config.toml
head_dim = 128
d_mlp = 2048
norm_place = "pre"
attn_scale = 0.0884
init = "normal"
init_std_qkv = 0.0155
beta1 = 0.93
grad_clip = 0.5
seq_len = 512
doc_mask = false
train_tokens = 1742000000
MLP neurons of a small language model. Each row is named by its layer, matrix (down: output weights) and neuron, and shows model dimensions 48-143. Each number is 128 + 32 x the weight over its row's rms, rounded and kept within 0 to 255. Numbers have three digits each.
A block is one neuron, or neurons of one layer that tend to fire together. After each block is what it responds to, as a language model described it from the Wikipedia text at the highest values.

L2.down1509:125071136096116112062116125153119118135166094158109161100165131119098150082160122179175143158088091081140118103174110122120116128113139165130169104113167188133125149102116130065136112104056131053107128085146084065102065116081124138192102171105129163096123158185124155155068124170076102129
Fires on "of" in "one of the", on "and"/"&" joining words in section headings, table headers and names, and on "de"/"among".

L5.down128:106119130170156109105133136100159062127145176111108087119058078076111116062124136118092112095109110163158148141103103213179175106146152135138165135076141067175140114094174207124089146120139141117111104187135151099146174081153062176169184118184094119137168125128122109126096132111155103118
L5.down204:158142096102187117157113106116103105169088162104150107117151124165121126096129114117065142122180177158080134204069130139119132114110133109153121115160158117126121149111116144149103106138120093167175156133129103131141102133129192116107142139123140183102164163137159126162113120109090136139
L5.down283:179085102139120108009149156118122121153140161161105083127082144131122157119125120124126107134089121098170139084146107128130155109123174139173167145129131107097074077118118123134146115130126182129072129171174193148191099122174077120186108098197143151124016106113141033091194151130086092154
L5.down437:077127130071153101119175207141094083128122171090090140112099111106112098129145153043160156164106105062147144143091140153110150148212113143063143084132146089153106133162150162135093178136137145145109090093186119056096108096148105116187094170111188070134180119082146123109113103109117078095
L5.down472:086125127015109096104078148104130108115087150160080112069086123145187163099167193121106160155131171188109079145125161124090168119125115149189211109144121144165177103132125104153104107078090189133120157118119173145125126134099156097114137104161090094112142089119155125122178099140130183141
L5.down499:106183117164105092138198082053147144095048121148132131108109131162160102118104150087141104150134146068181118159094078166094129129110122179111137174137215094136138143104053142214114165098033187146081120106150124070150126105119119089175180084117092167153112131137140161155062108153138127120
L5.down536:038076104104153168106156109103143153087097129147171138110163088101080102103132130170090140079128119070166150162115154115133185131083086149099112110164146101095138163146109216148115173095125158062113134150132176119133150155112187133112120152163128143127066161097143145067096109126112194086
L5.down572:135118163153157151084117153117116092142124160143140186117129153134094166146148103206147066125125173084167093150110174163137153152164164094145133124154140155154144102085149126159113091069138088100195145120143137143183148056091078122145086128081090156139141124106138064133145168084116111113
L5.down597:104122101155136161117125099115148109136149114113136153083088091127149137152158114113130118149176094097072050097087119121151099066099116161151139143124116135121138159131103087134114137126044176117119141144151135103131157125152105063131133090132098129113124108113136130153079171120130131167
L5.down915:159112108140116121163142154088106151152104106086140152134158176089168153126183150141126131135148133139149140075131061121159124143164080117143119070104182170142166168131110102111113133157169148124102078182165198162120086135157078140142182137186118117177191146066170126140157089123093157103
L5.down1028:138124077137154100059179090145151100180113148107108154095134055097173185127158170090146089056103115109189114115121139171125123135113120127112151093056135108123177102082151115078115147133166143148128132190115154132153155132048125160129142193132191134177141105107146096126167106164120142179
L5.down1053:118121125153123110151155104084100113119074170110116128125138109151114153144115202205105137144093142082139116151161107133126102097126149149118138161125055140064078154144181107107119113138148153158143133153099100092116164164144073175085099139120116116131154137104152134122110108128157120125
L5.down1521:086145113093186158174114128141128153078107144077118111079123091123157173099214116170157124145131116101083155147127081078133104110092070187101079215096115153067125143152188150122131130136141155139138100102120156173147126183107130101120133129195130123097076087158115139152109168160108152097
L5.down1837:119107129112077140121134140058105160122102113103127189105073157116071110144081087154123152118122170190151122184124108142131126123094087132046140068193179135129133179119136089151157063137131081176093104182138155128130116148144136107156129084143130195109118097164123132074150181145149152129
L5.down1969:126155173136143082114122114056186140178146104115092100132125122131111101168108137116150118129146147069159120149136147140132094182109062103095175170116115187186121157084092144161167140181100122102098123155164165147157107067110125156125168096162170159166160124124127161137128145113116096104
L5.down2001:090136100119121148134177128127121135133109092187114123126119073125139087144088111154111182154157189055125127150140097118074107148150151139155134095132183189097113154172156197138155141094136141119200093170185092098101107182167146169072113100124093171122083159152097138127113175170150096144
Closing equals signs (==, ===, ====) ending wiki section headings such as "== History ==", "==Club career==" and "===2002===", plus occasional colons, pipes and apostrophes.

L2.down1494:108067077131146096149038081160141165145096135112122161112148117097147098150037114135162140127131103118128127148125094180128111157181136155097085107092103119134144079126139127126078154192112059169145093193145158173138143158118146089104173129096160136110100139132177105176205078127095069114
Commas, closing parentheses, semicolons and periods that end an inserted phrase or clause, especially before the main verb resumes (The Hornets, led by…, played).

L3.down1033:145108093131176137151124105135117111114144102118092115142128089131057105144144139111092135106123125131157145092109096110114092119159115131165118171167114115121126168106152196093183155104073087080126089138114149128109099106111137169178121135163127119104138181112136146138103066094164109163
L3.down1053:129101158106120172107161189087088118110130190152185159084156138126115128120077060055123116134103126098169139096134074126067134108170186144118139070087119090169135166091149186101116122076112153104133146173123208109055144132148131123173120105148111166118114176144151153167092109158153099088
L3.down1167:163137131169167135174213083107107110159126084147145153140156149096118131151166115116162097107159108188077125202133139029182106135100139135098156182143134119131076135123118149174084114143155146126136122153135096054175146139174099175178071127131143083177115133123114121101141129097122137131
L3.down2033:190122123106119137097160106129111145057171183172132140121125033115091161147128140186128181113109111141161107134156127137116204130105067103155152149167129160158196137136099141094118184067144080137168114116108148105143127173168157138155130082124092138114072146137144161117104152158128150115
The word "of" after quantity words, especially partitive phrases like both of which, one of the, some of them, eight of which.

L2.down1472:148182129112152128150178180132104122134127141151137098165192107172086052066152139094139127102157136099155132112080163109093147074129129150089072112109097105102125118053092144092152115105103087106167044146176100080138131103122085154085113095124076096120117119095143129149157076104159115117
Connector tokens (of, colon, pipe, =, a) right before a number or quantity, as in capacity of, Weight:, Total votes |.

L2.down186:106121148110117094033127144118147098136082131125110164120138153150078169082141137133076132101107109123115121087129100141126145141117160129139155128127092194050085075121135165092101078136120095116124108124059122153151127129163140112078114096179114117103121114112156133135083073126144064104
Mainly "of" in "one of the…" after is/was/became; also "among", "most" and copulas "is"/"was"/"are" opening a description of the subject.

L3.down316:135117165113139094146126154090159144128120089168155138095125115113128150081110122113110171175123111123135156162126112122121117149125160177119144150125112130118143086153167110081115086140114139181146156142074053110079144138148136122075153177130141163127183121131095092132128148082135117176
L3.down727:108110171126171163088129109074180102143093082103103109131092129113128139153126109140153108111159165125090109129119094088159179162151101126143143177128160108174138158090132130108110172127124151110119074094223107084077127067156100156117150162164101135111153141150158134132114109086152161106
L3.down1075:126150120138107105142204132114091126128077110128166134128137074107039131069114166090116124107127104160110169134104098121105135139089124108132104141109107228150141139160119126137116170085134164150146061080113125117140168159116135122128136149090127170119059131137141135133059125109156126159
L3.down1118:156146126139130101143053139151112126149159103147136149107115126122079124090126162146155155133082136121085105141068132108133153126106142171077087127101055121129186142121096058180097117145217130129072086085080116160124105154107112073135196159126094135134105077146141138077104141123123142158
Coordinating conjunctions joining two words or phrases, mostly and, also or, &, nor, e.g. musical and dramatic, forward or midfielder, Ant & Dec.

L2.down210:183117158128145134105125202126073150114136141094138090128094139112129120141146135114154184108195158169112151098118119149121128099095120117122175165134125073119127095126154093198113102096122161128088130104105119097143092169125130112154163135133146130154092155104114037122165197113102143130
Closing ==, ===, or ==== that ends a Wikipedia section heading, e.g. ==History==, ===Mottos===; also the is/was after an article's opening subject.

L5.down93:086176172172125131142139125118085074169181122116129179124132125158158120088073149088136128128064113104134064171109177096156129145073152163099144092132148157150083134168111143121132134116166122073140165115126125132114068111106128143155143121113146129176133203169156137095142090148093145116
L5.down95:143145134210107163107086188143087094151169182107161085125114129066114162112083126147159120169124154105132115125136124120118131153090197132107118105081122166119187121116112114171143142138158086119162160137077078106174124123108151108125135109116142141149145144182165060117182092062166101107
L5.down144:135135106130114116173144090142161103120139103162157105129151109106092127154188063167161119133059156123115111145113135109167064127122128172100087095107125137157152157177132162196171115079101135221104149069096091183134115140133108127120135142119089154158133056156103152132077146107171113163
L5.down311:134085193161074187117136189075134077151123083130146120101148141101144103149126138090167109149112177107095096112158109118109127110100041085157141102106087130120119102168136138109148117140093145120132078184174134104105157204106138114164129138101158071125183144174117167116058136116130125144
L5.down324:173109104138070162084109109120157104147129096155137148108080185136124107105124121156159157106110143142055127099136091185127096172106120124171163024137116154097159125080098122108134151132098146091070148103062175108149155160151156085107101109120134162096126126101126164124087102134121152087
L5.down654:063111164162089120165126142161106143125080043153104137070070131106176103105122133121124167126078172102109112105138163073127136112032123091160167152183105111137162112121135102087110116109117045052091101126193109060171165116136149175136076123130093077094140099145152101121172171120151081114
L5.down943:181126126096071163084124123120150112154120097145163118115110147127022110112151117155147180120211081091136148197191122181126137099119136102113111116057117124089179145122131151118097114142124135164103083104081090114164153173141154186088129059210173155141158105125126053080163149089164124151
L5.down953:105148108176164107043147157168099041163177167105134138118121126118136054075099114169111134144163134189141113093141178172164088127082143174096113095087116174123144141107116136126126175113130116154095147101136125105143085158163128099073090103139104067137128086155138126140160089167124115101
L5.down1133:151136168119122136084089095117101172148135098138134185130120121177113145126094138143139108110170125092088085155131091108154068116144075123105120128133105180134130117082137089159134115146088137095101055105152126154137139091122088127146143098131078100139096083090073063094157118122092126119
L5.down1307:062084143140104174113115124079104097122123121135103134114080167127134180083139086146118165146083129086120069094138073154121163143113080153144142179117119077121106152111074189200096210107111115158104122140128167126152154182097066179139199118088091187112117167100129157180098137115135138068
L5.down1338:145158083160056120066116177088127115169157144133090146066093136148131105086099097148100135103146136094170162090203155100155129187137138078116150128149125105139079124154148091144068113095182150150124118137091133096066153176114125090139153119158131138094089101141066136148151057151134087090
L5.down1355:128090143121203202153093099120133127159112149143141087145142132172137153117195151147140161088100149138088135108157143176176166137137108120087132179091117180104093107118090135169095131138208137075123087090135143154057181137131136121121136125136120142123134162087061100138096139129066141098
L5.down1390:167127137124130124114117182088163151129136075090192131123151141141109111124136116119158101084133113129112073083074118063136116150115110097120092103182110124078084174179126146142105171084138147158140107083123118134145142210149146142130136124074131098101185132126138096114184112144135177136
L5.down1468:100145157100118108117175103140099148136106110163093152112095175144151102091061130101130112100172164180176074114087120134103134086086129150147094082150139109127108097116113074135138153129123102101129115125157109118143091108136124140092121089136147184092121177124117092114136102110102154062
L5.down1530:143167079121150119132142151150126094135157145211159133123100117184150201135082109142143134106187164175139106167145107070115040131096119141160113108113157144132131146116107123183097110105152175097100047085168072101118145112161094155125075090110107100092174121120088143154091170118111134162
L5.down2039:106118106112107158148084111106089164133102121148088134099120103143148172128115107109087118147173118101138183122172054108096088121178133127109135110114109150118188119083123118186100105112085099143115145129132132006115134059136117140141075137143091137127147141167170144136179120104122152120
Conjunctions joining two nouns, mostly "and" (also &, or, commas, hyphens), often in names, titles and headings: Food and Agriculture, Science & Technology.

L3.down629:108084147161132174123107094112102157128116154099220132082185104134122123096165123150123128064127147136164133135115162093127189075133110176187148094111081177100159101116136144153129145106134116154114089116098085092171123125106152130129136092101118171160109115079139129113122125106131156055
L3.down664:129148165129106143113067113128119121150138154160078107128145165139132121108161084100141117103119078167146156147089157106127110148099010168079120122111170109125102143146085144113135150128106149128127121147119077129178095123121136174126122135113171127115108100148170171150166125121102122139
L3.down961:159161113133130105166096107087097178151077114159172145119075139140142155129160086073146108139105123089129113117092104140160144194088139108144186154135107089102070120183124132154103115179150154108139054126093120158143147070100137109164056130107087099118142047134079143071143114092182068095
L3.down1300:123079141150102104148123050113089155096052130098166103135130114113151115077113205075154131088140123097144146118132106110147098155116159086069144162054121120139165093122112115159119144127108152133154158155165099140136149103123171103134148121070111152198135076074138174120138132147126119123
Final digit or dash of a number in stats, such as decimal digits in averages (16.7 points) and game scores in sports tables (W 63–28); sometimes the word after "to".

L5.down114:127148154096088074059169127154108119125102136147151131140114148117077102146114138133091199109112156082116182074130129139129146154142146134153093209177093089154152129135117149087092117156107163135101118099120108128110164073135182137133170078150077114093100128121122128112081110115155107138
L5.down139:155119099148163164118128139145082133159119150101125125119102170141119101141130135107131190170079102154093156110107139074086194122086164140124127105115152074135107065110081097115125110148155129119156144105151080101135169173113142114110145086061195136146101139114125151125102174113181110112
L5.down268:123107135134106109106101131110142151062099138085084156114103109104214177101099150120089130094131097112122112130088190105158160132146176113094124121125113164173163139158101131120160165085096122140136155112149097120139176068149143132121119158094144051119123124135122066073116148132107118123
L5.down279:171139078089092144119167088134094165113080125132191139080111111092143132078115123166083106120122126096146156068141126080155109125075175144147144118186160125077147163133121165165071079111106158150116061162177126173094176144197132081152153144124137111132122079091159126110155124138083118113
L5.down478:111143132088118147167121122145103115171098134149095163142130131134136121128090125108113130138124094192083109139106102063127145111134091151135127147184143133097134157114127113159146190057104113111142144103174093094158128122059167155103133176111122175126128126149154109117208104068142167104
L5.down579:114121090142105100107116093107113075087072157178101132099102089162162102117068088148152036150138146137140169141165084144117107128176131144079110141137159125138131147139104152132103071173178158144111219106076135089167164106180127171150127085123125148138182082123167170113209164159134122084
L5.down588:118105218076125145112184052133107104162088089160171105183168116199144150128175154192145195120097116119134118100124153177150105098100138123177090152109178091102132072088134119079142206080056127135122147113120106093107114109108143123122134127131164171111108144134114126149124103131120069122
L5.down811:112134142087117169148137138197045129130138165120097104092095112116107111109159098076216136127148136122047151159219104121180115162114147144151108116157112098114144144099113095126176089134144112104055144179160146142089133097085117186168125103100142142101065076140157147148126103108163133120
L5.down846:130105133120143055150099109124140155133111078098127076156102112121127085115101124168090138125112104141123108177131151091160122120100104154122134086084115086058141117085182139114120134077063117112077195078087095107138086167136116133119088106135125150099158136140076120105184145115084079117
L5.down990:162133156134146173128100167146198086154128071148129082094149176124104165155116083101118154109104165113174184103144148118095160126105131153112120100121136116112118082125101096154078131130111131093139102131155150130143133176125157192199119155160160171145117107111136140160159133095094096179
L5.down1030:094060153155117155082098132109102136105198114117153148083099183107165185139151099136046113118090147113106097165055106121133106082161136072155135135099159122163108185090095143140095118137119176137101106124107153081158117136185088075199103168093101103067117118129102119143124147124138128116
L5.down1060:147090119115099129120089126134061182185117120091149130088107137141092125036137122125101124066147157158144137095091110125132105121086111133121102112128086080171098148130101067183155121127132147140070149101109138162089143102148176116137106116124067139167077122089160166129126130051117124108
L5.down1685:124138123057136134197183084113107122142086119142123145148060071124130194124096163123150168091111162164111067074154120144124109102143108150060103097126105067035084148087164102095191082154074108108159182132158094101145112109088085118127112145082113101121109110139105087149118153114140097131
L5.down1701:149153108136132092153111086138133093184110143107116129101126151111160103108125138184108152108089110086181126135122063109110088118133120098127077170101126169061138063170105122082136144089112071054134094110104180104169130095198122139177094144102168103143086117088091124180128167124077119097
L5.down1710:162100094056113176095113066085139151158157138082136101104121150082115107134091112163092116107158158112166068171216128131129155106145152119125158144112094069095128109153112187153141142115122149098175131110145163152066179147138196132110075123115110106112104124112130173077093110145081122140
L5.down1894:113093056184144130113105129110056138118086151157130141113112139139140171137128057127117160156140088126174133098131154106128137111111150118126122153099098128159143117120070078147155093082179098102150153118104129092149122201141084177144089076094099150108138126134131113104085128089105077114
Digits, decimal points and lead-ins like about, of, up to that begin or sit inside a measured amount, e.g. length of about 15 mm, record of 7–11, 1,354.

L5.down103:121163131118104105109099135113119162093079084062091176158093095131190168091116148161075097147090091106112073094153144188137172112091113132128127132145120164141167130166097141137116091122106097087063119164077160145071134121140152100097102161098108111126125153143163145127161124171159157113
L5.down143:139109096126130077109166076148075119079106148133143118192113099104099084118096137145121159100121136104112157155166106159140122170103092144150120163107086049132154156076087147192099179100157151159145120097179082128144087077123062095118171139122160121127076093109133103096155170156086114085
L5.down181:144102172166085076169096140115139111086117076123177097127126085114175137099125122140092159091087054138119079139173140223140136123073139111142109186153147180125125158162150127204065089116161141066113128109151147064092160148128186088078112153137187082169113067149108161105125108134118138124
L5.down487:131116139156093130112104070155064113136183154148137163134181132111133114107125141127151082112141122140093138110110151096191112132118059094182085141102170166197038154137119167120132161072114102047117149115114122147166091067179126119160122118108183130056110150097159067126171184131049118124
L5.down775:065167157155161067112127119103152130163134076075145098178104147128058121053120101105096120115114128112165090094101080114150090164104138200102170175164154133165166110167127148096052102082105142117117183115155117092168102105105119132163114103088124115108105104122118153127081131156109077224
L5.down890:092085126168158045115121137115082129107112164082122076115135131142133104065076177127087136131099124179125171102109129128144147079143143111108131151159118182153105090170122088092090125103165140159138131101079164126175114142095119061175133104155116143094149181113150110081159085142099089133
L5.down1128:149121134115114126126175081151157145108118149095094162135088151091124092120130144067140136099102064103164149160052091180145169146094180090128131191113065147214181152098093114107133146129070170139126122164186127094133033153110072109114139170097108137140073097164129091126168124162115184122
L5.down1224:143159179120119080118148099110129183111130080131096120161108129104139121107093140056106104144106162097196139151075090124071153178104083109085135167096119113169184173088067121133169100068090139097109146150109140133127075101130059086120155162168108174042092166109111130151119139088075101062
L5.down1239:199142128128156084118104122178128132122203092123124156184122131118137108166138057108115142110145170173040118105084079164106123091099135128082083194134144126130102079115159096117161148146113141088206125116126153120072132114120137111135084136083078164126104104128128157014157143103111164140
L5.down1345:172100144192069102124093136116136119158093181127069125092113140114086135069077118125094144108098134127183113141138112109087101112136106145161148130164133144143184089171155109075149178196165129105096162132129167106105131086087096156178128096118151179117129147130134135115145113136096131111
L5.down1401:147113201158113068147109102129126144077145149133126127140159109135141149072108134099026117119063139104166102124066086161080109132087087164101098119143139099160145124137116117162134115100046111108086103155137144109162092074097102097121138149124129094086079144102182169105081177133144096122
L5.down1448:139150135088117126153096124103112129148151127134143195145074121149130115159151171074120101127126121089149100102109087092182175154150122106096121155188164142201081129148077197104152162088137140074159131155139160133120113218130117112106123161098143149106102109059144195107098095130102144129
L5.down1460:102117163119065106098115154162127136154155078082109159112129118082162116170102178108137192094138122157134116090057131108120120166111095164148159129030100130092188169179123148204159118096082130074138083099128159174147139094153093101186173070157124171088054108159175140126122121143157126151
L5.down1741:065123115201120120133169103129160141162118077151148081153128126148113078134135141094121135141149189128121106150119149144157065146112140162138149202140176150157156099140122150143127106137153100168084081095094154139119139072103149042165096091132124168086152184129138110175134125157117106111
L5.down1795:120129175153089076078121073118097098082120165102095139132112113119153122076094180084102123130029090140126132115100128129122150080115100181158171173132154123136121167170098148088136160076139107125162182122130078130151153096085113136147093107122106168098101124163156034159183084117148211072
L5.down2045:141142120137132140157084111132123173132119099158069158114124143109121096130194139146100069135140114152130139151117122123131107180129175137176076129092137129119139116205134145152168123094111103142146147105137132106174148100147091122087148132114103117199131037154141066143161115140090163143
Commas or dashes that close an appositive or parenthetical after a sentence subject, right before its verb, as in "The Hornets, led by …, played".

L2.down1591:150114136105087121098119124113099169121096138091122122127128029061092132163116087105141135157128126108132112088133133117086144111177103167172143126175137124143190107148221140080158128143164163118061106114135153128135041054142079072211125111094027160106132102185094145123130171163130128135
Words just before a main verb in biographical or historical prose: subject pronouns, auxiliaries, time adverbs and who, e.g. he, has, previously, since, once.

L3.down330:101186151107160152156109101185076074109143118069149175138102144107184073159157121150118142147130143162142106117148153180108148106103106163172099181099121123091184221140127141112118160071105152101147102095127142144120122122172118174080143106134142152153155162079192100092151207130136141137
L3.down599:099103128157115137182111158144119123142092116164059191148127129140104134113084130129202133124173136121125134140122178116148191104112100141105141160124140118117100149093147159124150141096139113164124109146138136127080170138117153117123198138167140151147139174143146158179098181163129074133
L3.down618:142067162123172129126084114089067139149162177106185159124109162069128110155166164114103154099144106154155119120102098081156122050073155107179131134163117123074187056090089146128128136127081106107149130086097148109134120137116133085151111151103105100157073201083105147087099133176101097128
L3.down887:153085146125121123104088104118149150085104164147117143111168099134107116178144104192144107094123122121168185121202109100147156145147126120127167111123085159187115148076144171115130123124087161136135101161136083133147101146119131118158135114206129149087140160132126098113059114176114158132
Closing equals-sign markup (==, ===, =) ending Wikipedia section headings like ==Schedule==, ==Early life==, ===Texas Rangers===, just before the line break.

L5.down109:143136124134120117131183094097130111149118096096140128101142135093127156063110134138067109140111119163139096065040068156196164157133103161097114112078091168152113138142111170105106109168115097128138146089170122138093146122092086136081114116113108134132049133137109076146055134094135154118
L5.down163:044109106098154111155179123068156139159081133110126075148149107155078135136111138121119110128109162125110063156130094098151173221086031132143159097109160123136122140107064149163150144076085098107097212182194124058089099155147107104138091177140114129108109101125081191051097170115138137137
L5.down203:110115127101104078128123095172076147127061096053147153135157097120106151145091087088160096141131132115176096108115162077118139121104119076185129060179142103088127100096094153153112157149109116106127166156127056116122125125131098183176155133152085102159081127075137107141147107117089151179
L5.down357:111117133088088067127123129096056157089107105136174147161161104116111146115117104099074127118114098121146079139110168123124154101150054108133159128081212122163116107149126196081117101126147116193141071094159107073155114135180099056132060124074101110224076057159127171115133063116113089101
L5.down364:073172133123026099179109086083089095137139054147044180150131101139149129091104052080135150096131110127196145141111187091161091145113163140050107138099138108171128124131143073110045179125114138110110191144126091110145117190154138088129135180048143137147111104116086162160123149135101103062
L5.down396:138204158199085121137114115138112138106142064192104106087126156169083064099119104124139120158148172150149096133141130104140123135073146137105121133124147136105124157147143116162167107157139126066155087145120117158131115147108134103170101121119121120127126136141079079078131098070163077111
L5.down620:117082116088095115096112132181178081171138005125101159122132157130143113107125153167136106079085196098133159174132132144120137162103130087152125187130069124119074112143137099086115140121173141128151092112133084166123190125092109118142116186108198141133123136142109155101101135179095127198
L5.down647:155128132154116136160125117167151107093193115095097048088130110132104098129118176117164106071163189160116079154057133093088082115106124102048184071107094105128125126089125077119188146143124112044153067114156128143130119106176160126141089144121190131103123102154126120111169107129163143128
L5.down734:112090108137087053165103120150155165158072091211167136168121095158138111195105093151143142123091122136096132127109180149175064116118162034098127165160098172158107134124126143113118133156145113107133051150175093133143193127182127197059111215104125134189088163169147070169125115084127113115
L5.down748:162090108124153131154117136157145111145167117174136143175156115155120130123162136073125159101111105096164146086106072079131118138140073170143137132151113131066147070131083191149121125083171149183170136134110089096172153125079140121121104148115149105211142073156189165123161089100098125073
L5.down826:121168102111169165069118171148110128152141173090152156144158124134120079088132063135142119163183170129122183099096143155103150180159138165129161123128113139123114154086214124122095077062151116143115075131103134181139134111143225126180141168153155189145149077134144128096142082096105104118
L5.down1199:129132132147090113110142064125137130186092082080152133110155123109117123137137125072122106110147156122110092164124183153097129119115160145176116104115113135126132083129083097175209119147114100101141120118101051147148150105167134109108165148158129101113106154077154117162075112066157119091
L5.down1314:070185180113139106152131150187167071160115166143121171077135134157133184208123177115082113100173110128175092163141136116054130087196119191110077141082130176105119123144079129152098176069120135164179162153103096092139129121120074126148088101077151167139138100163147102150069082115132122095
L5.down1518:152127096172064193163154135126170130161116125153122056148142139099108153186138157128144118172188161104129116117148090156139081168139132126127190046071197160104103130142106188139117120163175168072106155145104091139157116100156164118084126099172123063139122093151167130168115170093133194118
L5.down1676:134142152129089130115081064188166147130160168112137180179118147079115118105146058080112112183153150139148109117139175121132105156124108126156106073183101129126153142121120103140083167118036159104150062132157103085098098088118130131114166125150136153110111125092137123128189072126116084088
L5.down2032:094096138140157107115106130080025113162112152133175094149127123131117056073190034125154133123158132164067109076088122116070131073146130189118129117156151102056148104155121151139082116184137121142123088096137108129120152117120130057119134142065062154204095151129173105147115146080128165141
Auxiliaries, adverbs and first verb tokens right after a subject, opening the verb phrase, such as had, has, have, also, never, did, will.